config = dict(
    norm_place='out',
    rope_base=24800.0,
    lr_mult_o=1.5,
    lr_head=0.00453,
)
MLP neurons of a small language model. Each row is named by its layer, matrix (gate and up: input weights; down: output weights) and neuron, and shows model dimensions 250-313. Each number is 200 + 20 x the weight over its row's rms, rounded and kept within 0 to 999. A neuron's up and down rows have the sign that makes its largest values positive.
A block is one neuron, or neurons of one layer that tend to fire together. After each block is what it responds to, as a language model described it from the Wikipedia text at the highest values.

L2.gate99,216,153,212,161,204,198,211,185,185,198,205,209,209,216,200,216,174,149,209,229,171,244,190,192,191,192,210,216,195,171,200,201,199,186,196,203,181,206,166,225,188,235,212,174,234,167,157,194,192,243,201,215,200,200,193,172,199,220,183,193,157,217,183,212
L2.up99,219,214,198,209,194,216,221,184,226,181,177,206,218,217,212,191,215,203,182,165,192,201,210,219,209,195,235,196,190,168,210,188,193,204,212,202,163,179,192,236,201,241,192,165,214,167,187,226,172,197,209,217,226,219,209,172,184,206,164,232,192,223,195,193
L2.down99,189,186,209,196,188,201,197,193,195,230,201,179,180,197,226,192,181,165,237,183,192,181,232,213,202,187,216,185,200,204,209,212,184,181,220,221,204,166,208,221,211,175,213,200,200,238,222,196,147,222,187,158,179,196,190,195,201,218,190,201,220,189,143,192
L2.gate140,186,173,208,168,186,202,206,217,213,184,186,184,197,213,212,170,207,199,224,202,193,197,198,220,222,204,188,201,204,192,239,198,188,188,200,182,184,188,185,176,217,192,206,226,175,168,181,208,186,205,235,226,208,173,211,182,204,203,224,223,149,202,190,167
L2.up140,159,201,207,183,223,200,243,240,213,183,205,191,186,245,223,186,225,201,224,201,209,189,215,209,215,188,220,184,214,231,196,195,185,219,216,214,182,184,202,179,199,175,183,210,200,213,193,249,175,176,217,216,196,194,191,185,196,203,190,236,206,222,194,203
L2.down140,189,222,240,163,213,219,239,197,191,188,160,168,226,210,221,190,248,223,248,216,141,188,179,232,206,214,208,191,154,150,193,202,225,224,202,194,201,224,198,192,210,203,191,177,171,194,237,185,180,230,191,203,178,179,177,201,181,211,234,184,205,174,166,193
L2.gate206,188,179,195,215,204,168,200,202,213,170,207,205,220,196,200,234,191,189,217,243,214,211,172,179,209,207,191,192,185,187,223,191,193,200,152,172,217,174,182,205,229,215,213,229,194,212,199,157,229,197,151,183,176,204,199,185,206,204,180,180,153,167,199,208
L2.up206,174,173,227,227,232,180,214,219,157,150,219,208,195,170,227,224,237,203,190,201,211,231,182,159,239,222,184,207,220,190,180,234,208,209,199,202,166,165,191,205,195,172,208,202,202,222,229,192,205,197,166,208,199,183,239,214,206,188,198,188,182,137,171,170
L2.down206,205,214,236,218,170,202,229,184,197,224,186,206,208,230,209,232,174,200,197,205,199,227,200,202,229,181,216,197,215,185,207,150,196,156,192,205,190,177,193,182,225,234,232,187,169,205,225,206,173,201,167,182,183,205,229,191,234,200,207,204,182,243,164,185
L2.gate255,205,190,201,154,193,181,222,191,186,180,169,185,195,194,202,186,208,190,257,225,220,203,199,197,182,215,193,211,187,178,201,178,210,200,217,208,217,189,165,181,202,181,178,163,179,185,211,179,244,185,198,226,207,217,233,159,201,199,226,209,204,213,254,173
L2.up255,254,198,156,162,236,201,210,143,212,205,214,199,243,185,216,210,168,213,176,206,174,196,165,196,220,215,193,194,194,194,178,195,175,203,163,166,193,191,165,207,229,190,213,165,201,186,204,203,193,182,225,217,207,209,174,219,177,181,201,225,190,212,203,217
L2.down255,193,185,207,210,207,161,218,184,178,213,203,228,202,210,187,153,172,182,209,195,227,176,211,183,209,178,205,193,192,178,207,198,162,205,198,235,182,215,200,180,174,187,201,199,214,204,182,170,196,209,209,186,210,168,200,191,198,208,205,198,202,187,204,173
Responds to: First word or word piece of a capitalized name, often a color word as in Blue Crabs, Green Party, Blackpool; also place-name starts (Sey, Sacrament) and words like snow, sea, high.

L3.gate910,176,182,217,214,221,173,200,219,225,200,187,175,259,235,209,188,186,189,229,160,207,196,193,210,201,204,234,215,219,225,173,213,210,168,182,213,220,206,213,211,189,237,178,181,183,191,212,229,198,198,192,167,200,177,192,227,223,215,175,185,189,197,185,224
L3.up910,253,201,217,193,210,198,205,189,222,219,202,195,191,229,193,210,216,213,240,217,213,197,224,214,199,197,197,204,205,175,188,176,230,210,221,234,222,199,229,192,207,211,193,200,238,210,212,198,204,172,188,212,174,210,217,217,189,199,230,198,174,202,185,207
L3.down910,215,200,178,157,189,240,198,207,229,178,207,191,210,186,196,195,216,174,199,246,220,203,204,189,197,224,183,216,232,158,172,227,223,218,207,157,209,237,187,194,201,176,190,201,192,203,214,183,225,227,234,182,193,223,188,219,192,190,182,157,206,200,202,181
Responds to: Newline tokens ending a line, strongest right after a "= Title =" article heading, also after paragraph-final sentences, table rows, and list items.

L4.gate194,214,196,190,174,225,176,225,201,190,148,236,192,173,194,198,227,190,204,180,180,219,193,245,185,199,204,194,217,192,188,185,204,213,184,224,185,183,178,214,235,189,220,213,214,207,174,207,224,238,194,191,190,193,233,194,165,214,201,168,207,186,217,190,168
L4.up194,164,176,206,206,170,202,238,169,203,213,173,223,171,189,179,185,207,193,198,196,221,213,217,234,231,235,211,212,184,208,162,202,210,209,208,179,188,164,177,243,184,185,198,191,220,186,181,215,194,189,201,184,217,175,194,229,202,210,185,202,184,223,168,185
L4.down194,199,193,188,219,225,244,190,208,199,174,190,191,182,214,201,167,222,216,171,212,232,257,162,206,188,178,163,188,235,208,186,161,187,215,211,190,219,180,147,215,174,179,190,208,201,207,217,213,223,193,199,245,191,179,196,192,175,184,204,220,209,192,171,231
L4.gate293,219,193,210,178,195,196,209,181,217,206,188,231,189,209,189,222,236,179,195,162,204,192,223,230,174,213,194,167,210,201,175,211,172,187,194,197,196,193,198,219,166,207,150,186,200,216,188,218,219,209,218,227,233,168,204,195,159,184,210,207,183,161,163,225
L4.up293,180,190,177,200,217,196,202,198,156,194,209,178,219,223,198,183,217,198,201,213,188,251,175,192,227,209,222,222,173,193,228,216,224,199,213,176,226,190,181,196,180,194,173,204,213,170,183,201,187,184,219,232,193,196,204,221,187,197,193,209,188,218,185,161
L4.down293,206,213,169,233,179,188,214,231,217,224,222,225,216,194,183,206,179,209,179,211,241,201,168,199,228,194,172,172,218,232,195,222,204,193,191,216,196,204,210,197,168,203,216,210,217,188,209,218,207,189,180,147,198,213,208,177,223,209,188,185,218,203,191,205
L4.gate395,197,184,206,203,211,186,210,189,187,194,244,189,163,219,193,188,217,192,222,187,212,206,177,200,200,218,184,175,186,193,192,218,180,209,196,159,193,203,222,202,215,181,219,224,188,214,188,209,179,193,189,195,214,215,211,190,213,192,211,194,194,222,160,194
L4.up395,202,191,179,168,192,198,232,221,193,214,206,199,208,187,186,220,206,171,216,208,220,246,222,192,219,204,178,198,191,235,205,194,166,197,159,208,188,217,151,205,179,197,195,226,216,175,178,180,195,192,221,218,187,175,150,184,179,175,190,186,236,194,208,211
L4.down395,209,179,200,186,228,200,216,254,179,187,169,185,204,203,223,186,180,186,169,207,175,221,206,200,182,227,226,230,161,196,215,187,194,200,196,167,216,203,167,173,188,165,199,207,195,186,199,216,200,191,206,180,147,181,200,193,204,222,218,189,224,212,229,240
L4.gate800,204,203,188,213,197,228,188,222,209,214,191,221,206,168,204,204,226,217,206,226,199,214,242,204,205,178,211,180,223,194,197,242,194,156,200,215,189,167,241,186,203,193,176,210,237,220,188,199,220,180,217,205,179,194,212,188,209,200,224,217,197,205,164,183
L4.up800,231,223,169,181,211,196,170,198,220,201,199,206,228,179,187,181,216,191,193,174,229,179,215,202,219,175,233,194,208,191,214,173,188,198,227,203,215,175,219,223,243,182,206,193,170,219,183,236,218,186,262,184,213,241,187,215,170,190,218,167,197,192,210,193
L4.down800,231,177,189,198,186,181,226,211,223,203,219,179,236,191,200,207,224,224,214,203,212,228,249,216,176,182,165,203,205,190,220,180,195,212,204,235,180,205,202,196,212,199,179,207,233,209,203,207,212,173,163,159,176,224,171,201,192,209,222,180,219,190,190,218
Responds to: First word-piece of a capitalized proper name (place, club, person), often after the, in or a table pipe, e.g. Rut(land), Clif(tonville), Har(lan).

L4.gate40,168,191,213,179,180,205,223,209,229,201,192,183,218,205,178,176,227,182,219,210,187,238,192,193,200,211,190,195,203,213,201,221,169,193,197,202,213,204,210,191,223,189,211,208,191,186,204,197,208,217,206,243,157,222,179,213,205,183,202,211,223,243,229,186
L4.up40,206,202,219,200,225,185,213,205,243,193,188,168,236,186,197,204,214,201,245,218,197,217,161,214,210,228,196,239,200,206,207,203,176,198,204,194,203,212,183,189,187,205,199,232,187,209,231,234,174,224,213,173,220,158,226,204,208,174,194,148,200,188,171,185
L4.down40,218,208,186,203,231,197,207,188,184,205,185,208,231,206,191,164,188,215,191,223,200,206,194,208,217,155,207,185,216,205,198,185,230,162,220,206,188,206,182,213,188,182,205,178,230,219,184,229,178,225,199,223,198,220,206,212,174,178,210,196,194,213,221,196
L4.gate329,179,212,226,187,200,218,209,173,226,174,207,184,212,215,209,173,206,240,203,199,202,190,197,189,210,224,197,197,211,204,186,222,223,188,205,196,172,209,211,196,193,171,176,209,188,190,193,198,182,177,195,206,205,205,201,159,202,183,205,213,192,193,184,187
L4.up329,196,206,172,221,172,175,177,234,235,213,189,204,208,200,185,175,217,205,191,208,181,203,200,170,215,208,203,208,168,205,199,189,237,171,199,181,211,224,164,200,205,206,219,200,176,211,185,206,205,254,184,209,198,202,219,210,198,187,184,195,203,211,216,152
L4.down329,179,195,198,226,172,193,204,205,193,235,197,222,225,222,203,177,212,207,188,192,218,219,212,226,186,219,199,177,215,192,152,210,159,180,199,214,150,192,205,196,186,186,188,201,230,188,204,187,161,253,168,198,181,241,239,231,192,187,220,203,225,214,208,201
L4.gate609,198,202,160,179,204,191,169,176,256,213,190,213,236,198,201,184,216,196,204,158,152,178,212,221,182,186,180,199,206,226,190,224,211,191,228,193,219,209,230,190,188,187,230,233,218,157,188,179,210,190,221,219,231,237,192,230,197,192,242,209,204,186,193,204
L4.up609,232,202,209,194,215,194,165,193,231,205,216,181,206,197,202,183,220,165,227,191,208,239,215,197,199,196,218,177,200,203,198,202,221,197,224,216,205,188,182,207,174,216,225,191,191,188,188,213,225,207,218,171,210,182,174,203,185,176,217,201,173,182,216,191
L4.down609,191,186,175,203,179,208,211,168,186,222,181,193,209,219,207,179,213,225,212,214,214,211,177,212,164,203,185,211,259,196,211,225,237,211,202,209,200,204,207,178,218,173,177,177,223,215,179,197,216,221,153,217,213,193,217,189,204,190,178,189,178,208,176,203
L4.gate1011,188,201,226,200,190,173,163,190,249,184,220,205,219,224,195,189,216,218,203,204,196,180,193,223,197,195,182,199,185,207,206,194,205,186,173,175,164,224,203,206,213,207,181,181,220,185,211,206,207,173,189,198,177,218,206,225,247,177,161,190,221,214,185,196
L4.up1011,188,176,187,211,224,205,196,209,257,200,222,185,211,260,160,195,206,201,214,191,182,187,148,213,212,193,200,220,203,220,200,212,209,197,199,192,200,204,215,150,204,215,200,176,227,203,193,174,212,202,189,223,202,207,189,160,213,185,202,194,214,214,231,243
L4.down1011,186,182,230,231,199,170,182,172,217,196,192,205,232,196,210,182,198,205,237,188,203,196,202,184,219,204,208,227,195,199,192,182,193,171,160,190,199,214,206,198,254,181,148,187,192,228,200,186,219,186,193,199,180,228,206,179,231,215,171,188,205,185,202,211
Responds to: Line breaks and closing == marks ending a title, heading, paragraph or table row, e.g. after "= Quenemo, Kansas =" or a paragraph's final full stop.

L2.gate305,225,213,176,184,200,219,217,185,211,227,200,233,188,271,203,188,190,170,197,174,199,174,221,201,194,208,195,226,201,207,207,189,198,191,169,191,221,224,188,216,168,225,231,187,196,207,181,170,195,203,212,222,227,219,159,184,213,247,153,229,197,228,199,223
L2.up305,203,203,209,228,215,173,177,221,202,208,163,187,216,186,212,203,160,196,184,218,174,192,191,254,238,187,190,184,201,203,169,201,159,201,205,193,185,215,204,214,209,213,229,218,197,209,198,192,219,211,194,202,163,176,248,195,195,171,239,154,218,192,218,209
L2.down305,203,184,195,208,188,205,199,202,220,188,211,231,227,192,197,199,232,234,202,198,226,219,213,196,146,201,191,175,182,217,207,213,226,225,210,193,197,197,188,194,187,175,170,195,194,220,232,207,244,224,221,199,166,202,186,182,207,206,187,188,194,184,202,183
L2.gate367,185,223,222,172,210,205,214,198,192,209,184,176,224,191,164,222,247,230,196,206,205,218,190,180,235,155,182,172,221,190,229,179,237,176,236,200,206,211,225,202,219,188,212,222,200,231,165,214,232,183,234,196,228,202,219,184,186,215,206,166,199,232,253,158
L2.up367,213,237,192,182,210,196,211,217,188,246,182,195,204,224,185,198,245,197,189,144,204,171,148,213,206,201,205,181,224,203,205,196,219,199,208,222,200,206,200,209,191,175,221,205,194,192,202,177,202,208,203,216,213,183,209,215,165,204,210,195,197,200,206,195
L2.down367,211,222,193,208,177,170,195,164,187,185,179,190,185,171,211,231,195,200,181,213,156,191,183,230,182,202,166,185,212,173,192,191,188,198,220,182,228,214,211,216,243,239,206,210,247,182,165,179,244,200,200,178,181,222,192,198,214,222,196,204,210,179,212,186
L2.gate557,232,213,169,173,249,186,185,198,205,207,187,182,206,191,216,231,218,193,205,235,166,192,224,183,224,185,218,201,186,204,200,175,216,202,175,197,205,204,182,207,198,215,256,190,218,196,218,213,202,154,210,154,172,221,236,208,173,172,163,185,189,222,196,179
L2.up557,223,195,230,198,208,198,190,215,214,219,210,181,223,222,180,212,204,205,212,200,180,195,229,186,219,207,166,240,177,180,228,170,173,175,189,201,181,220,215,202,198,215,233,178,210,200,227,200,219,172,206,163,179,219,206,197,188,216,204,228,198,217,224,213
L2.down557,193,180,171,206,193,179,173,195,246,214,205,198,233,199,179,190,158,203,195,175,210,166,223,194,173,186,241,201,187,175,206,187,227,214,212,155,206,165,186,208,183,183,206,215,197,224,199,187,193,212,207,227,190,237,206,181,223,200,178,195,217,181,223,189
L2.gate866,193,156,197,195,191,148,203,240,203,192,175,202,232,190,178,186,196,186,190,204,215,220,204,193,184,200,210,195,169,200,192,197,160,200,172,217,180,209,218,199,170,199,188,153,238,228,217,154,214,186,209,166,219,211,182,178,246,185,220,193,179,196,227,210
L2.up866,227,181,191,196,228,168,214,228,205,223,173,183,205,201,199,211,196,176,189,223,192,208,219,203,219,214,202,205,191,209,230,154,185,209,184,206,178,232,202,169,202,223,228,191,219,202,206,180,211,190,203,177,213,194,186,192,205,199,180,198,192,201,195,198
L2.down866,209,191,192,224,190,207,193,221,242,227,214,243,262,164,153,203,185,196,190,185,219,189,214,196,210,230,213,199,198,227,198,204,184,199,193,212,192,206,203,181,207,207,247,149,193,222,201,221,225,191,189,233,189,184,206,160,236,202,194,135,195,188,210,183
Responds to: Line breaks ending a paragraph or list item, usually after a sentence-final period, plus the pipe opening a table row, e.g. after "College." or "Stolen bases".

L4.gate200,210,199,196,193,268,171,234,199,178,239,207,179,149,217,182,202,210,217,212,203,210,197,213,210,183,205,194,222,249,200,224,185,174,194,214,146,235,203,150,198,223,198,211,191,202,187,176,203,184,191,183,222,212,201,211,222,177,197,259,182,194,191,214,229
L4.up200,189,220,190,226,212,191,213,199,203,207,214,237,183,222,200,207,182,217,195,201,202,188,219,204,216,207,189,202,214,204,212,195,195,214,176,219,205,170,172,229,184,190,202,192,223,228,178,191,209,178,182,201,183,191,245,197,207,209,236,178,175,212,209,200
L4.down200,219,227,207,218,230,179,195,246,190,193,188,185,172,204,207,227,224,193,181,181,218,259,205,178,189,192,205,180,197,222,222,214,164,203,232,209,174,194,193,221,199,207,180,202,191,203,213,212,213,231,211,174,196,229,174,176,188,197,206,214,195,186,200,260
L4.gate577,198,208,217,210,219,212,213,206,162,181,176,231,211,215,198,213,208,228,192,201,190,214,206,243,188,216,192,233,209,210,198,201,211,197,189,209,217,169,169,181,183,184,197,204,198,183,181,173,165,155,166,193,213,172,201,172,182,193,214,193,174,191,208,203
L4.up577,190,186,164,214,248,202,175,196,165,182,224,156,179,231,158,222,191,207,194,185,180,192,213,154,190,172,190,217,162,169,176,196,184,201,187,213,200,202,178,221,198,180,190,224,219,212,208,183,170,200,173,206,203,208,176,217,206,187,224,225,194,211,206,201
L4.down577,181,198,200,209,175,224,180,222,201,201,213,207,189,211,173,178,210,170,216,223,182,156,209,201,210,260,188,196,214,203,203,198,187,222,208,182,204,223,214,187,240,167,203,200,224,177,202,222,211,193,219,171,180,184,214,178,191,219,196,240,202,195,185,200
L4.gate625,200,211,176,187,205,208,220,212,204,209,198,182,185,209,193,174,184,200,193,198,169,207,220,180,227,181,205,206,196,218,199,204,210,216,190,218,190,187,202,228,201,201,206,195,179,208,224,194,197,220,182,165,210,227,204,227,200,180,188,225,214,187,201,194
L4.up625,212,189,214,183,217,194,192,214,155,197,225,206,190,188,184,174,206,196,204,191,188,205,214,207,187,205,194,202,180,181,169,193,218,200,192,235,196,217,167,194,215,217,202,229,174,153,195,150,204,226,205,202,191,237,215,200,176,195,228,212,235,211,225,193
L4.down625,185,207,183,194,181,218,181,216,197,186,216,196,194,210,160,188,160,200,207,199,196,220,223,155,225,165,220,193,169,194,219,210,184,248,162,222,212,204,205,202,178,186,179,235,237,230,190,192,192,208,163,178,195,223,223,223,192,205,213,219,193,183,213,163
L4.gate772,172,196,188,198,228,192,211,270,184,238,166,219,172,240,182,211,176,200,197,179,198,203,236,198,164,209,201,227,189,206,204,214,205,190,216,156,189,149,175,201,172,207,190,223,193,158,198,170,199,171,198,167,201,217,198,220,212,190,222,197,195,186,211,202
L4.up772,158,207,211,216,226,179,213,226,171,185,184,225,179,223,180,204,201,187,195,175,172,228,224,221,179,193,194,200,180,217,165,203,214,188,261,211,235,218,247,207,162,214,190,226,191,171,196,182,205,198,202,164,191,180,220,232,213,172,189,173,189,192,216,215
L4.down772,225,199,183,243,169,240,191,209,166,187,199,220,191,171,172,260,209,159,186,197,155,172,235,206,178,197,196,242,181,221,231,222,185,195,205,143,203,213,195,233,211,209,225,197,227,236,204,211,213,183,211,193,217,222,200,203,206,199,217,229,202,167,185,159
Responds to: Given names of people, or the last piece of a split first name, just before the surname, in lists, tables, citations and biographies: Pierre, Jason, Jos-ep.

L3.gate338,195,251,209,170,190,193,215,192,152,178,205,198,201,191,186,209,196,178,231,192,219,201,205,206,200,191,199,205,237,221,209,208,215,187,207,193,210,228,165,235,168,253,187,204,188,213,204,195,208,208,184,170,193,213,195,214,182,197,204,204,190,207,177,168
L3.up338,217,200,214,197,147,265,199,194,171,198,218,200,225,186,185,242,199,168,208,207,200,222,195,197,225,211,221,209,211,189,205,215,172,144,204,175,232,200,172,213,205,173,190,172,172,212,194,209,238,197,186,202,210,201,174,213,217,195,204,153,215,230,208,200
L3.down338,211,194,181,184,231,198,209,192,196,136,207,203,221,208,207,229,157,227,230,205,179,216,185,167,222,194,239,205,210,225,179,199,197,213,209,202,181,213,184,211,227,235,206,236,184,176,181,179,186,188,195,135,238,222,186,165,179,199,238,172,178,227,236,187
Responds to: First piece of a recurring name or term that is the article's subject, at the start of a clause, often after a comma, e.g. Hu(a), SR, Staff(ord).

L3.gate467,194,206,166,181,201,198,154,220,178,188,173,228,168,250,214,228,229,181,178,207,201,201,204,193,189,205,182,194,168,231,212,218,199,225,202,187,181,171,153,181,208,174,197,199,200,216,180,193,200,196,193,214,213,226,228,232,219,191,252,191,191,172,221,181
L3.up467,171,206,177,222,236,195,204,199,180,172,190,204,194,210,185,191,185,205,197,176,205,192,214,205,183,229,180,166,193,231,215,200,193,231,192,201,186,175,162,175,177,178,210,203,226,203,174,181,191,193,190,212,251,194,166,175,212,165,226,196,216,195,185,205
L3.down467,199,209,186,225,201,199,163,238,193,210,177,224,144,206,170,212,190,208,200,197,209,209,199,209,176,194,192,238,226,216,212,207,192,227,189,209,227,178,173,211,157,177,218,217,227,196,193,231,189,242,189,219,201,174,186,181,229,191,199,224,223,228,204,193
Responds to: First names of people just before a surname, often after a table bar, dash, of or by, such as John, William, Henri.

L2.gate166,203,206,198,192,213,191,186,193,209,179,240,190,198,209,215,206,233,217,179,156,203,154,211,186,182,198,194,199,181,189,243,235,184,242,218,191,209,173,192,200,199,189,206,220,192,180,246,210,221,186,214,191,202,217,211,199,188,203,174,199,198,169,214,190
L2.up166,223,201,169,163,184,170,208,197,194,183,203,200,185,176,214,189,173,186,217,220,203,213,213,223,208,241,182,219,200,196,214,185,185,204,204,230,171,207,203,187,185,225,201,218,203,223,222,218,206,187,227,231,204,184,203,197,195,212,180,219,184,210,225,156
L2.down166,219,247,209,181,198,212,193,225,195,177,203,212,218,216,225,158,197,217,197,176,227,191,220,189,199,175,209,196,181,214,220,206,190,192,216,201,244,189,168,224,204,206,216,232,153,187,204,193,200,181,207,241,203,206,220,192,156,194,182,204,199,198,208,208
L2.gate199,186,202,179,223,201,208,216,243,220,214,199,204,149,218,181,174,167,194,182,201,195,139,212,239,210,197,200,204,219,196,193,227,184,206,183,199,212,216,195,169,175,199,196,194,191,167,208,204,197,179,165,220,218,202,228,235,210,188,207,213,208,190,182,187
L2.up199,169,236,217,188,202,203,200,204,213,197,188,200,153,209,204,188,245,204,205,213,203,193,184,232,217,210,218,263,210,204,229,193,207,213,234,219,182,227,188,189,189,238,212,212,193,217,181,196,190,176,210,210,200,191,203,233,179,194,200,187,207,195,199,241
L2.down199,209,219,194,208,221,206,206,234,199,218,190,181,152,216,152,203,166,208,185,211,205,179,237,211,197,172,203,209,200,210,211,212,156,208,219,193,213,214,203,218,210,175,200,192,181,187,196,183,192,207,209,208,193,191,211,211,195,188,194,200,217,210,218,187
L2.gate322,215,200,171,186,179,153,214,196,208,152,191,210,172,236,198,215,163,190,218,213,175,223,171,205,207,204,204,197,184,200,222,197,221,215,190,190,196,213,192,185,197,195,217,220,186,191,182,174,182,195,210,207,222,195,220,204,193,197,228,197,212,166,206,193
L2.up322,212,190,156,179,210,197,217,157,206,188,217,165,175,216,240,200,233,209,213,210,167,201,215,183,179,233,226,189,178,175,203,175,207,212,217,209,186,180,227,198,211,188,215,186,198,207,157,207,194,208,185,185,203,200,196,213,193,199,198,219,190,255,216,167
L2.down322,213,211,222,184,216,218,188,178,160,183,179,221,223,196,220,199,166,196,200,173,194,207,227,217,170,203,218,196,188,184,225,201,225,189,189,199,196,187,152,239,192,179,179,188,208,182,197,198,207,228,192,205,233,181,193,201,207,243,226,225,244,197,190,197
L2.gate394,210,195,204,197,177,191,194,217,219,201,200,225,151,227,212,226,166,200,193,199,195,188,208,180,183,240,178,230,210,245,250,165,189,196,168,184,207,204,248,194,230,184,207,218,190,209,197,218,176,170,198,197,190,169,242,206,164,209,207,240,174,243,203,235
L2.up394,187,210,170,208,239,223,216,199,214,156,195,203,183,214,170,219,188,182,231,227,184,166,211,168,196,211,163,233,182,208,208,160,218,205,191,238,204,227,214,166,205,195,220,213,165,191,220,189,207,183,184,195,184,196,206,201,195,191,218,176,212,186,209,200
L2.down394,199,243,229,191,213,209,193,244,167,221,197,202,183,200,158,185,200,211,162,212,219,190,231,182,193,203,204,189,240,241,226,219,176,201,187,189,182,204,193,176,203,171,226,225,188,178,196,231,206,220,215,157,231,210,193,244,181,172,187,201,208,230,195,199
Responds to: Given names starting a person's full name, mostly in tables, lists and credits after |, -, : or by, e.g. John, Chris, David.